From a checkpoint of a small transformer trained on Wikipedia: no biases in attention or MLP.
MLP neurons of a small language model. Each row is named by its layer, matrix (gate and up: input weights) and neuron, and shows model dimensions 304-495. Each number is 128 + 32 x the weight over its row's rms, rounded and kept within 0 to 255. Numbers have three digits each. A neuron's up and down rows have the sign that makes its largest values positive.
After each neuron's rows, "fires on" lists the tokens most often at its 100 highest values on Wikipedia text that the model never trained on.

L2.gate1325:117124117130180178136101123106138093067136129152110096151124091150114153102195144170148136160151141117149144108154155104167125110104140169163117143137224152153092116169164087169108125074099141130137120083125111148145127127140174145137064190155144078105110193107112144103058160099114119182111152105114124169109132115133149137098109114108119189070113120084037144153119121133183158180119107152122146167086112162121093150086145154195160050125087079183086109100133100069105065165095104136148167176143210107135126107110109141185144146088084124074088194139167167142145069112160147103
L2.up1325:136079208103134092098115194182175140164092103104139093154116144084142159164125132113095142120107104147156101106085063148084151098101137155152155166125222118148122136098176160083147136077102155214133076135173157130083160144122147135118123162124158061164149099052124160127172119122063209122119101136179147127157158113105179173105212152098105132201138093102099191137120074165158137129162170115144161161072149090170086132121109067143118156117118145138096111154094170136095132113092147125137104097145150163136126097193079107117116141101106116090148123079157038118158070161129186110
fires on: "ost", "ug", "rest", " Del", " potential"

L2.gate478:149129105115110081189127115135127104125121095121145116129154124113131097123117106110163110106125128150114119134057104062132156124136177138075115168065132149109151152128081120069180095157153102110082054104113128103129102157126100120136171068133106114130114150149122199112120090137106181145126093099126147207105129086124101128120130143083059153134070158113185119139125115136137101168146111129088150144078111115167097095115119095220107156110091157096111130169106129131085112149133112179138171120109071132125207111173193113170146151045155082127118117165092074117093154116178119127
L2.up478:153174099085160167135137135167113091170160145132155120191118150119133092115033102146126138132120118109088124168098184163112116208144161109097186111111089143079089132115114081130155081194115151132105073086163100108056130176098094117078149094094107171132161202152109118150196081122144075067175153145077123155092143091120040163129148128128130138174131108096125129136094137127165064094087087061086114149109168089121072116055113175130154170146096118176102136133113112103151131098098126177134140119157120101147201114192195172119118128138098146118124213137126089159135095139117207115
fires on: "ist", " princip", " @", "isc", "ment", " household"

L2.gate191:151163129165096160121092098137111115171160200180110122168060069118143143081148118171112166114126135083131163107107136150165183118119136093115101093126168178128136175146120152132174101154157119096188140166124167191076118115164115193159130167084111121168120109165130096106115111111123164126198137112131137136125139163142107150172084155115107047130119163142083177158107113176154131182102192132160196088124061114064090100136104132149116126117162169105130131072096163095168135109130173096170078150092117141118145097113152141112132126074180165146185124156152133093127138152136146164
L2.up191:098183091171124162150165074055140160190171114105163113123118105131142130098120134214132154143124124162098124113070171133124146150132115082129141130154190088149127131099156129111167158114135136128169104085112166116117150191116113153107081111127118186116209199109132094175181154126071126128156168122106139085103092151176096125133132110137199132152048046131116179134150094144182122143104126124102190091147083141082114122085110166113126079144196149128149178170117182087153152095143123108165129129093100138159091124082171124136110168166140105110075146120178119120153167143114120175
fires on: " ==", "==", " gra", "s==", " equip"

L7.gate1027:110133155099166186105121112101110089119131125093109127102102176136146088173114141082120061161156106106103137122125128111137116163124164143117135121170148106077139133147083158083170103090189172078120138100124149167058159134137184136113139178120145092142148119109118123120132093108137093121116160098094089076112162151093095137159176167164070066169161156090132122113122191159094096134103121104113116141079098117121107120072088180143151141055125119142120095045043137164141113138115119163175159151134097068211161101132180150116167191090072163077193123096107135138165126173125128080
L7.up1027:107114133078109147145118199141102097163172134097095147093117117144175126129081118091089123106150155079126054161150135092150144173109125144102153141173124109118139190145129114126169112091147163134162146122119109149066154085100180128142132139079081118161183121173137132113173153149131134096105139118068073093047160145112149125160179178105140072164125123112167129148121135143093118123195099103097108138107136075093134170122155114148122103113169059154193086102045129153190135114108100068114107107123130092152154142151147141121120083118114135108153132133120200113171198185154128038
fires on: " cl", " pr", " 4:", "em", " Cl", " mat"

L7.gate424:129146096095113154124106114153175134173109186133066125089114066133138057128133097089162150058172147076120130146131094151074095169133068116151132083100089155102096123113131128141102130102171160160156175090140144095103121150118173109184102133140131114161167184107148135121185082112175131091091147117155120060113182170179101070119178181106108114123127109178135072086158120165109125155108159126078179120104120166155114081118140078109119123142156162076165093162096149145149133113091130134114108123113172149146117090082198114128050121104131101165122094141168069107226123146124158097
L7.up424:132103150120107068181124133119148095177187159065106108112107150130199131118129093223159157126074128172083111114186128180146125131126167162150116130177112147094161112134090120091152145164078142155139187119173113157212178192139174107108133024079136145167118169130112097119143119141171121088082073117115098063137202107144158103154153149147138116141127114148153076101126135211109135139097175127119075054135094183109147086054142137107098116167106169127076083108147116141167092115087136091118144156099208124091108112150155099125072160117112075127171132056165141160119081151141126121
fires on: "l", "ar", "y", "st", "ast", "ur"

L2.gate999:133144071118131172074123094148106118106111138098188159137101068163146131130125178078127128065144087103098125127151095176160085116185102046144163112104193134185137068153138062115111096132124112158114122147168099109139092147141165055103108138111146152171134064085142097174075115119086129125121086197205130083151136123123093158090114151154133151163162148106101139109114156127179138145126156129149135139115082137163128174089135154103115113125093141129111123143139120124129129133115133122141098109122106182104207167135117103098131140093181117131112110111246082122128059149144094102
L2.up999:185087110153147174163141137144148150111160111094126112100129166118143103130145106167153063115124134070146130112113116169078234142108197197213080124060160109175127141115167082099138116106083112093119158105122174116138092058174175110115107164095112074105140129153133095160121193111151168130155146127131159156158117172149126146149125186155100162087098134208142144116087073187067125082091158154151129095148064163155155137144173115164167107156100150161191124080146148116148102161140149171106114065164144141128194160193118103186136127134121098143090140102112163090090180164118132140
fires on: "O", " social", "so", "The", " late", "rett"

L5.gate174:103126087074105107166118122121088174114173138141118144169072174144102078197133108135167110099154149141128150130122098158104129078123176070151108130119169165099143073120121087133115135161122152152151070194134126083111155126104079189144162125091132127106174070180145086088122082135165104080094083123129099105139113098122143170080124149142087109122147134144081167102115115083137116136104111137075117123110133136140106142111147151183204135152144133141107107113092090145104114072174114131149049122119152054142166144132100133139120158164144100096058131084156138162149146166178140142
L5.up174:081157060114119124172111162092136119139194156201139080092089137097112099136110105094188139142136133146138165057137093163117122098093230092148114096109163111111165103158095137130113165114083110105150102145161131094082110136123174102132141174183174093051124159105126112153137148121165071100094102147131100113104128140091152128199106127095084109092174159171163098115160119082164150122153147123075137183092127106161113105147188134114170180091158131102130140223072184078057150111139121140173125129073126133098121084113199144082054140196147047161119132163056209141159140158144134069
fires on: " World", " all", " world"

L2.gate598:120120127148110156102114109061186120095060099176184115094097065148164121083108097102073131092130175142109139116128117108113043161158118131124144138175113120193107118141064121136094119135147099130175121063111123149082088125134102185181101133101055136103091102145110180112106066067112105167143116121150124137139181078113126126120112125181125145168178057154162150126084143144139181161089062188193157091083066100117140090122163144110098174119154111195163155104155149111177108105120190090119095160130120168141128114180126158109120115140195183093143125124154169095088120152162101111
L2.up598:158172096135162163106142103013131151100099146163182107091079056149190112134169110113092122082122140148095111128151143081081102147123063084127196147145126107176132104146102133152125110095136094135154114100155119176140147118137060190107113174074121118142065119119074162078127117128108110167168165118123113119091154111069157122100119123170124140137158094133130115130141157155109116103103046179161159148136128091118141158082123114123102149095077089162166131118100156082175073158101164125135088068138106113098095120134109144129122093188118155102143128110145200124106139139099119134
fires on: " their", "SA", " its"

L7.gate766:059143159160091131150111146129125053121093114160103070081124190085078139090121122147097183114156182127118123082093186102176142116135127097165099110116115119094094119176071123105101158136127137076102149107078153173195141076092110072133089112067167189135200159136104092074187131134127124140170146134093113133110116154090116130123160186133113114084145146079152121129178071153149120171122104114138129145090122219096104155164101096121077116175151153121130127097137128121160115140108061124065181143090114121095109176190118154182138117119152166141149129069169150184140092168170150116
L7.up766:101143144179136141097152137137194098145124167144151141123193134157166169102135097071133150103200042081119087136100156119142158165138117118164149217146118153092111085153148157105174217166124161096143144222137108142150101115159134118127142094118188093200097143112125144120154108126125114155132103143126160163146119085116144062134144135138112119043131113172139098116151154157133121156101111139146156088086065187147159154155095139159133154138158111155128123147113147115190072115230117067110160080078117100111089121149118101132121137142157173169175115117109176082152141158142168139
fires on: " social", " program", "wards", " role", "is"

L7.gate184:091139095133201101154117136158058118177170068133150160184141139105074158136127208114084126076106082088155066140124160104104126106133137104137090131110126108113168107118052157137154120152197156139174107078161107150172137149115119080132104140165159147167068196061143121145149175126161121112072149103086106112068117149138092161073150131145111162114175171156136175155114152158127085155119115153111111122117121145058128101120125100118144141105053168084164221091122116074103084110116161126154131134125153177123145119130138109165087123189080109151091082087077208090129130138090130107
L7.up184:107128117149133087169159146102124091119076122073147106135150205089154092130181078056152169080113181068073135100113089120106100133143217133145131139133083076139087122152129125129098134108060137152093099131098145150146114110075113112138131119155181129128137147092125081133171145135150122137050134124131136075101098109182065083100152103230112087090121098137075075187144101108128158119133095146101162190112182185137163120121126145139117183115114099110218161139108159146152116095191140119143094140158106134105080118138108125139117092141134105143121092136119174139158144187110085115
fires on: "id", "l", " following", "greg", "leg"

L5.gate352:111156088208084150113082142125156125159150091167143112112130171139140170101142143113169125137039125075132138111129180145160099091088109167129064173164169146132158129131137126091113103048075126123143111108084123109105063114126141108139111172120075165132151113173160146084139139140092115131136143155139164083114098129132137148159120111139055137097083124181110098110144081140098152162091168081120198146138146126136164105117158098158100138114141143147137197110095141156132114098103152133149147128183166086083117118101121122156103124047095176143139102148142161116179166187066114105
L5.up352:121094114157117149142146163153104119064146065101198121093136137114167114102131103152103086140135117130105133179151144115115139131063176131188065119118160178138168147092128106147084118097101140141158107151040188109119120148148160108146085123162098139122175070131107093130130143123126135117086158156074114070127172114103139156112123081147100101132149094145146084112144119194151148141079111147117174149133142118129209094116160159147131129142112142099108154118137120170098148119105127072155101115127095097067136152138135106176112130130106129089133096120140127125129118082101152093
fires on: " one", "os", " four", "$", "ctor"

L14.gate1178:163081170092183112190097170118139144127078111136110121129147172152152142141160140151134186149146116174153104082135158129109119118122101086150115150153051141182128110043165112107148090111156148083128085112139159138146113153054126131099127145141100132090150138107140114155089095121044135099096138141124125166110158097113093125148133166134084114139123152095100130116111141198126144127182171177121109108134152089161152140149105107174072096150174149090131103127169131131187142132120137157144098118082135139103177154169091146156121118132127145160184166066028164127129118125154104171
L14.up1178:073119184071141149146132126120106071127139189121129126141134159113148123114122171104133099112110100172122175144192073106143112147167109136135082159086099166132115144098117118136081102109132124179083173125117148179181130176151093081136080146115139166141089200112072182121137132196193062099114174158128142067120072100171151125119094093142116132161033130110123139176151094102161115138102047112119066089128106162156132168155088164122147116087111176152068158071144187140067146173188152177096092133108142080117090123113143129086150122136179070140107124093145079107067118087130104093
fires on: "x", "is", "p", "c", " rest", "ze"

L5.gate839:167152089112124123110156094099139102126160098152118124119072101080103098186136160043109112109124137133134058138101099165180067132099163147146158096130108141110137170201175125175148140175167116130108089105152121144091145170173106077124128127136076176084151066133109186182111091123144098150080153103111192101150121107118130195108105138116115144166105100120153097139085147095121164143083117156114116117136083095104139167150146120128118071151109128140153164095122113164097094109127147127113111185164112118142184185080168109134093103155159138164213148153140112149114117107172128105
L5.up839:165145063131112120117134089155114116150130056070162150119102098165129152149143159131144108103145087092145124140148128136141081107175084097135154098102111069116096095128141138120058122154117096091103058155168128142120130142179172184103126109111161162140132141125107108187113103145070136182107110109115140127121181148095151161140108064157160170148124142053139113150166107091163152144117119159121073101151122107087136124168094124095097151114121118095111188094155085157142092092112147138096106103125091063133154117092126123107148121125081144070154127095098122118137132175060113095
fires on: " (I", " (S", " (F", "den", " Wall", "il"

L5.gate861:072163141104181170067147101110132163131121145151105124107040149202184097129088141189115102153164129086116093144167142138097223109195149161076140094137122122146186111152117181120111131095097118125105147132115095096144104133079187117107093130085148141117130126099147166153104189067091110113221135159094153133169103108101107138157106128127127150141100144115154088126145153136085080121167166080135095105089138137124142099100183131133134052117086110149178122132100075115129151094186142096177148113155134117119127118073103191100037156153100164085180169119144111153131124124084117126
L5.up861:143157122140141139152112131131151082146108093130128099123106103109169171098038099140122124125120090129142115114138158134118137078135170124126145096039064133169127182111112117161135097209150105047069141119093133070118119137072145119125140078095124124137119105151109122110070103135178125148169139163173052109141140093188127106136151134082167132136120107128149128145142114095118075121117141129106100146167187147158143077090105079145068161161169100148123127147124059097201121135128121108118103103139105129176128168112133158117123116141173139136119110065108116131117085130164100117
fires on: "-", "i-", "al"

L5.gate1319:092143120123221049123101141119118092088185166108110168101123104080099122194108115123184166126116135044086136128138161115135172120170085119115120067152108184115134172137117093080136149134118062106134098157110121185123134180089154144133124119196094129140087099120102155131097163102138159120124104135138184161086183138157168201134109155099097119062121160174136116147158134152074149119158145192096113108120134097138183107118171094126130113132138118116151139142113079162106163141102100075100117091090138098137163162173172160186137051153103197143107121162132163133145138105107167091
L5.up1319:160098112133224095090104122156091137120148171085135101106106150088171125134135116111127179150158132109145102112069154138130149101098136139191144136107091114039133144099112124160120177099196126083158163202102152166150171169060126095119083096118152147196125105161120112117082172160136117158161198161182157170138161084107098127105133157126100146111205155195138085174091110146078186148130131161168130138124159151157150098088150129122108173193118050090172142176140140094128193128137092082120101096160121153154114113139124139164135071115167097146107089174122124124105124121148199103
fires on: "el", "ul", " show", "ib", "or", " imp"

L5.gate924:094124154111091079166166080185133101147088092130113105106097138116144197117110098164129112105136144106099114132174165079134135112105097132116122114121096118102138124133164103134083115140103111103101123107144145111077161165088121105112191088106223152106116164126181106156151169102150093109164148151125119127162119148169193183128110114138164115077170177153104177083112059132166076119090115176089143096127122159132079162095178123118090096152098138072143111151130131133088139102094087160157158156166146138099187149173151171057165137121146139127178174138094139149147151121146114126
L5.up924:118083132083151120143120066168138116125141080085113090073183102095141174172120120180137156092123135114119198098195141125159137127126074175187067131145087101117143124205169126148129115169136107117091103130149191112122126139154109165148152083117112138121140132117126144104170161116109108118135092138154157112160145173119192158151121166112149084080133157130119061122114151157149137174116063160050098175160116152113181112074111101134096098165110177130132117126098097097124157097098154077168162143123225147099097107105150121116148145159146074180088182111142147109083079098145155205
fires on: "ut", "o", "y", "ast", " here"

L2.gate781:103169065192167163106151131111143111126114115181111144158098124158133182133180161170154076155081149164120170071071155130088114172155079154201070160162132111121201089105088150137101154138119145148105150115148101122156127083101123134136088136177146131199103115131135137102149147165100143187119140084067110072067126116158139154141080127083059099129123187136145142163170109118165192117102104079151203154149168144180110137157079149118152151116067114150126089129093114179165115117131137134153123119139086153092064149150098180142146133093131079117160105125081099147158129099100174138
L2.up781:082154067147142166116157134114132121105176094130099131165112084109163119137134121107162142113108106135098178134061111143090135134128116081149083169154129069156111094109192163139144094145080126128101153122140133097118134085075144118063087156206113148153161170148093064096089152116144122187094161067092181082088169130117097186150100067101074138126080153185114125132160172137150131076099150111169143200158174137122105144124078190144153173137088146131164169165080162099151118090164161125172142088104101108083098139197127132129085092096108077153145049039112144132173171129099144121
fires on: "ited", " review", "akh", " friend", " young", " Revolution"

L5.gate556:119150085161111112128174148096140175082156078137106123116149155166128092121078173115122069233141157123159141083156176151160148106124195117156147080140160171092084125118178148131155173116144154110130153126144116075158072071100121038087109156160154119174141124145164133154126138106148164073132116153124127153126133124105138127131091176111093173088135125134137161116169095126137173127171133207069091108150118089158121131108130121177094104140115153096134118152117124115114170179201147111123147131091129157167110091108152148098136161109119124110119119105158161050108086152142065157
L5.up556:158116072175137119150176184143129065066118046153089104149201104149150147094150206108185129093094116112106162193167089142164128134132143138163127111133150171169125102122072126159153179120078138151152137132075125137113078129165103142116129101089098147109128172135111085130164178147150165121135117069125164125117079143205106133096120177147118138085085154136122169177101106159139122158131086135101157106116091096177131208124114099130117122180178148125124141127150060084158139094166104127088103166112173176109075164163171091128152150166190185169161105114164133151079119160136103102
fires on: "a", "o", "ric", "la", " How", " 0.6"

L14.gate262:108150134165132105126125094103100164166145150198070162099097125128130120142176128148160113124151084094122101158083143147164153117105119055058168165180129136186140107158128127113116179121156178104081091188113055162133127066155097110107126125107092120106158150163129136188130162156135122142115145167144120123065137169105076105119182107140145122146133132093161142107141064138188079100209108158116127162141215196140153097130133094134152103156156152094089112125119073117134149062091101137103125142102072088145169174089140120113178133122144142142235151076145168123104163141147133127
L14.up262:122148036081104101134093141108132163093154081182177102076051158101164129137132053069126084122163086103140044127157206131114153145080151142156179170145136108190144113081123133129101113147088176122055161190120135145173170178129153142158178126189110143095118151137162147123073128137146111119139146094130174107096115169120125175114175155077113137153150152075170098162103104123154094179128138081113150161148125131182093133118155111116102178102152089145083160142166114108124134142172139120128125188113157077105185167101131081101134123142135173140119132118164119096106079135138133108
fires on: "y", "is", "ed", "ing", " moved", " went"

L5.gate638:113179144114170139109170083150077095120157140136194146135175137127129049108103099110089055145135138163143082124144123054214105102168118081115133108159090206119122090151107129157121172187149105159102087098109133122152156120174217100119158124128071177134090138151150125188164158123176150047161161104145117173153125214137116147093107149147125125052134167085108105116177116161182138143119071195179133119110101123128208126086135104116115148131166132107142125159183141148088158153200120196125159113145141177185115137135101110090158138158145135139157154110134119130160103169134141110
L5.up638:131134169115141114131126096087082161142158072092118125125125138103141081139113106083181127137069185146105082145106123132152140133184102142112163115120158183130173103134148076125165186127177083149120085120120131117117115112148118124118127112111105126156097171167209111128117131101154164071142064122124105181074073158155118183105152143075099136056132159132149085089133145095141115201122091161154129144117101146146185119123129145165158107107118143088143140120188098115110101134192091109118175172107118141123092133148142155105175161165092157090102168096093078141133098148117136145
fires on: "a", "o", "ip", "es", "les", "he"

L5.gate783:169104159181128154118110076078145193111104112086067112073145132132116148119121127179158156139150122119143108112094093137097156120105073081105153123125143124133091103133164141070149145099106159184128130086188187113111135139119113146083124128168140116097131131123102172110198134139164095155176082108115066141193172103079114121156148081143109074143129116122110130131152082121157049141122117159160129181084147113088109175107106156153132062091113186157139200188167169096156119102155122138085128080092177126179114121065061153123107161112156096119099118132152138117140150156118109067
L5.up783:127183104070171142136106101092056127085173128150179106120125167095132094050080118182147197130174108122142070141105135072148160101103114163118088151139108089093133131105108119102136163167140152090130144124110165124139096159117139061120106129082146149206150111167142145121100125085219076160083128114136121156169164119153068056093137134095139088173111109068129155120115136104164132177152110145134158134140123135101148118131101074132146120132155076181114178169141161076133133142117148077125114112147122141104145167116101154116158179130230120147111071103126083139154123115124126146
fires on: "ar", " Cap", "ap", "ol", "art", "al"

L7.gate889:158201123185112210090118162099134117127142141121101178136075112137143149130106190170064112146166122159104104093087123125082113153120139114096126093181123135204078141169153149139136106108130151093149113120184098109109059097102116134048136184158097120144095111171070138096167117132128092116166123073098095116119103089132108113141115153223142145184147140187130162145099155133122098083143139171113097075088136088142108089072154153156105129160165135168170124108150094136136125097116179062161153130088071112129126116153106128128074141147095134135103100110163082141117147113199098123
L7.up889:117091053136128141116114076096062113129148124183179133133126111135170113093076194121125069151114122127062070150057088190129138157140135139119106147175154124141073140147152215179175101113090139161032124134086101120101118154191183135126119134156179134150154120154126092142151161103136089153101096080151098140099121136150109121118136091174119114196116107140181067134134101116119124088082139087087152043065113121122166142110133139159195160115115163166118124074144098120111092167127114113096147081099098098141100109088089137161083088090135132085125123106099175136097182094157167132
fires on: " of", "SA", "ax", " \"s", "arg", " the"

L2.gate235:101138083116144105080117126142144069095117166094194108121149069138092181176149158108170106138125134100084153081106169175121121172154111123171117103155117157154082091198170085181134097175126107153090097142105163149162119142115113168150148137042139168123144082122150138137178157151100125115190188122146160082141115099121104126058145163087141156147168114068062157155143130159112086126107121072154142220116077154087149185080133155148132125102103071131106140116124096067159080103143111064113101128173155116111141121112070111163122127077094113110137151138124125106098117171170131120
L2.up235:143141117129138105050117117131145163131106156140093143166123157119147157114090159115095129146101102147159115118076172089178097100121101120169081084116149175100098190126121134131096096077112055092127134150121128149178070114135160122107148133147108168126116067118094104146145153096149154111101088142155169157125124065117169048168131141181207113162101126089076060144101174157144127106195124096166135155076154056088126122130121128103103131119202113128104138105136070146130147145136129159136149087136100107111151174139111060183115086114162142116099095131134146073109105142149121128
fires on: " 10", "10", " 2000", "ash", " Vill"

L5.gate387:169181144153131148120117079119049154109089108067147134121102129198134164143097123139183068115135070132123161161078145093126142175137165088102096097157099132091112119102177127087130139149140109097132137051124105143102084154087118145142141109148163161106150129123136143139143159173112072167142120139075152111144131075123184115154092173166077124139133149153175110185122116179124078081154121129095112057122161121123136115096161180146112133123134087173146122081146102058129126086145108222158123164135129092088146146153142138146147137082159104179180095077073152106162118196153162088
L5.up387:163107165138167115126148106186107106109110128120130132145162187104132127137159104136119123111169097106135136141083110074138120121113119133164145148191150148196113176130119136101128203119123127115156136255137149169186102158141148154069128161170196137099118134168131145175113153133122132102161183169142093116169106104129110077160122154073117129129128158137120147100107137131155103104119090190071099118096121084183098109183090140103113163146202092130165103142159089127098145117143066145088102114123116125142133119173121183138089125102123124066098109142064082141164088113128117107
fires on: "19", "–19", "–10", "–7", "–25", "–9"

L5.gate826:107129097101120143156156119126134130105138132116205146128169135145104154140132126170108151067175137156099173095111130174177130138112119108098085109119098116136090136122042117185147072157117092109138145131081119179079117123067175131089121122153185171109119129170081142084060241188130175152157108148187093105098096088142086183187111131117151130109146074165151121105157075135102137134127092160183153189143113079119058097118131157154131109152143132160134040164123055090136086118115068139133083154150141110100146121136106139209141090116131122110184170101172107124125091108138085114
L5.up826:134101117192183102125154096171136171175096143120111135126147120135106136136146158088188121169170159158116096116185110127122123099096115152168125182118080209082143127079077069093115128123151141109172159110159141159180077138105194134099105149142131153151140123159143117089122139111183138185141096068155135104141121112135114124165160144142148116143172093153095105153122166142086156160176136191106054107097126160114127145133101129129099115106157109136143120121137139020180145088076117098149150078180169127113116142102142101106158137104175121162052135142186076096193148157123093147
fires on: " min", " “", "a", " Min", "t"

L2.gate863:077111151161080126115084098088127137142096097136115067111179196112114133072101132157132122136161103092123154100142110029140132093118079130119062074091157093097135143164138163101136172098090103118127109156117119125118091174126162104109169149039121121148110119119072127108062074073105166160136109099084125120161145206157176167186129155159089084109138122094107160167125076111193134120138163070069101180110105199111129127157123177119110103145131198116112153149092190126141067107118109117163089081189118128116158085132148163091137187112131155099151101110112107126134122078193157150
L2.up863:136127149117108107162113157084156134133109117134151066190110213140126109122135115155168088151090132137172098145158177077151165110127130108119132119177166133116131171122123128104109104115135122132118153142134147116169134124169121125057105175115113091168104145143114122117130062127153133108171145151086121136105129209158183120140133126183109132082150134092119147144115118117114141173168200136155129186089085168150142094159117114146150102134142088118155073083124136133165114117120067142152095038100143139149161129178119087145131115078157129121064086092165104116147152120171167141
fires on: " =", " became", " ge", " becomes", "ionally", " cerem"

L2.gate798:151141133126137081156090167135150079129205168151113070072063127128135175120130162122111166108068183113144109135167145074117167179140097129147181132074093136149122148099121145124104120070181077080136139131116152066060131132135161060092092075137165130133180141124113105191141125129124124107168125062143124152109077087123089122117105162114132144127150131090165121148094130101136072109156120115149146123157136081123084157155166145131108117118120166133106050131175111144144144076134133115124069129144115170128170097195181100074159090132177129140160144090096160126115100173154112057
L2.up798:128110133113101096132116134127102192157133139174170156124125099101109111152094080167146128131100146137109109104117154083145108057140133153152151116106097103144122110124133139130137169149137107120073150085136090099113160111175047107171084125111097197151161118130127147142115136078103118168133202083120180102145137108107064154130108143146117152101153122114164163109070091128096152164078102178093094149065115157093117132114122152144167137129067150133095156141128104175070074103128165158135142159182118128201111111087178131134116135085127112105123107160127160108109117186152089170
fires on: "ue", "omm", "idence", " Pop", "orph"

L2.gate1207:171169103118115079150143093119115050095121098103087150136123117067170156155126126067128110099094121078116089138131098127133066124179096119144176066156159097118142164125144117157177136101113143076172170119095150153128119192089126172109121107128074081149160086155118130123094130111152103090159128138122132142108125127084116103147100164157185171045146163137087092147112172133130107113131079078108122106080061103126159125158107127127100142111156130053071143069100120105113083131056167140150175138163128064144180121166114133124117114185047186114131079154150127158111163148092105089
L2.up1207:146189143084147154127105093112105119183131126180090146152115173088195145147127133049101093093084116146097094118167129050108116171139087144148193113146133168077175120139120092165178161104121129100165142171132135077143121168102148144132159104128075120121130104130108180174157089163080107082140086132138130159163129094165100109103078140125140158112142147103117106180117165074133116154150080107148124146137105135158193098133200132143138152099152134112120158039144075039096102163069167148119154145178126052114183068183103156113129138129067183118137122201128131195089127107092099129
fires on: "ine", "aj", "yle", " Best", "ition"

L7.gate216:156082106148108102065123088141160112134102129067076127186153124135095102104135142144127126122210060142131134154113095126081149091087159123102181102120068109094090093093159142116174105148160154125165120088155111162127135115116120184135136109098067128111136135237144159129132159139150149196192096134158137131172135133096114051067167142135078172151088171138116167165180133201087075106170095194106082142106191082107099125117081156165133114131130116145154087095088167129136094118085201147152132141143095106161086152109136168133096147074152076149139105095083145146127102123134170116
L7.up216:107134125148113151101113149192116085175050093103156085120129152128138134132099106139153122112168162120143202153094092080118101134134213128132075163111112110175138108185168067102137100183082096032133121156147147139134155124134170131162119139171161107129156107148093144104156141111122130148129209133148144166180147140081093167139104144094113127131121156129156074088143193112159147131132121156164110074104125073086107070167160142117177164120121092131145100084153118153166144179177080128102167070145103161126123139111186126086124169098089107128154111148081089117143060140103148132
fires on: "–19", "-19", "pr", "19", "ad"

L2.gate61:100129116118230102119134109120135064103108195060157176082132160221162122088127131122089105127064160136116129139124095076153082142120119190100068118079179118126109116140124136150133140137121121152139174135097080144112115147159119108095067190140110159114141125099091156112153130095143117145142167189038168149114072139083108069146136157102121158141109211097193115127125111130137143104103179122155094119101159091160149118079138097111154124132124095123163146154200068153153168120132096074076130128124064113065073060107102167149113137139145162124170138116105066103070123160061179171
L2.up61:100102109136128094109159101134149103103182098078208142132147152143113215071085043121141159092063141114181095104132168130104174071072116141209094124063094153131121144149057201124101131135160137137125127114092190090122116117132155097104141112162089174121120111073145126163127075146189092123118149149108131149102126156105096117144121119134179121136143102106175064126106185123126089175101138132123155099092149162126145093143135113128163135164207180122174164163074120142130159126181135122120104149121127164137032160131134129119139167159146157129190091110145146149164122166094134103
fires on: "al", " Department", " never"

L2.gate646:170104158087089138142142133205169134146110102109116096111174116116144124135144189130144088084152091109127104146111172124118141168147128155176129127099142175124095185110142091067136076162142091131166187150137178175128164137083140091205074094160193110118188212094123128060130168120073163147154207076091119132167161138133176126156108181105150092156183152087098144120142041134075140163138074150101148193178112196133163099120089145135103117127107131144161180120142139100130075143112109102140148089189114135081065085144186142095137164123126105044136133130162122132156102106104150112
L2.up646:146102199078122100086110132134178176177123125107125129138139086133091153157144169052111138086096072102113098155128173145150160085100129088105134090088192140105115168067146137113112127135180113171142081134165141182118138092092102152174093116102131142124171149128200122116094168213110155131135137105072138194115129143114124085142124153105101106118158112079082131140144090112085137138115080150125127173168095150112149050140133145127087098138116120165109139128113136100111091157106150158102150121148123102128090117111154105102127106154096130141133066158168138113150118119126127146
fires on: " group", " like", " death", "ober", " EP", "west"

L2.gate7:066098145108085152069130127054167153152087122110106127125144115227176154123061178078114122124116167053156123115124134141169145030119164120131139152077117142127137169144117124182112095118096108142101111191185124059183126129105125178095094151125137063127133145119110102155102108164174181126172162120114077105114193115104160068121109144089107110154116064071108093135076153166161108182111092138156121192156092135067119134065143105108107124135126184153098095091133140107134136068121126134167096184124085136082137128046104093111115156156167118123079108073123127133119112106131115140
L2.up7:116081170129121083088115110188132068142127108120119123143115088179164171180123148063156117146150142103134152157118164196083106124111165132097125104122166072141125150152144129141142100105087148081150149125145077122102140115071096115121086104096156168134115077190174140171097159119151170153162173090131166132129091187151158064139090114088187112156119079120090105129114114167160200185128104127131101099078124184100109110116138081129144109150127155163056038191150124092129131132072125166165144144184091170099162136173181124073147091132153117121079144105128104176079143059077090127
fires on: " The"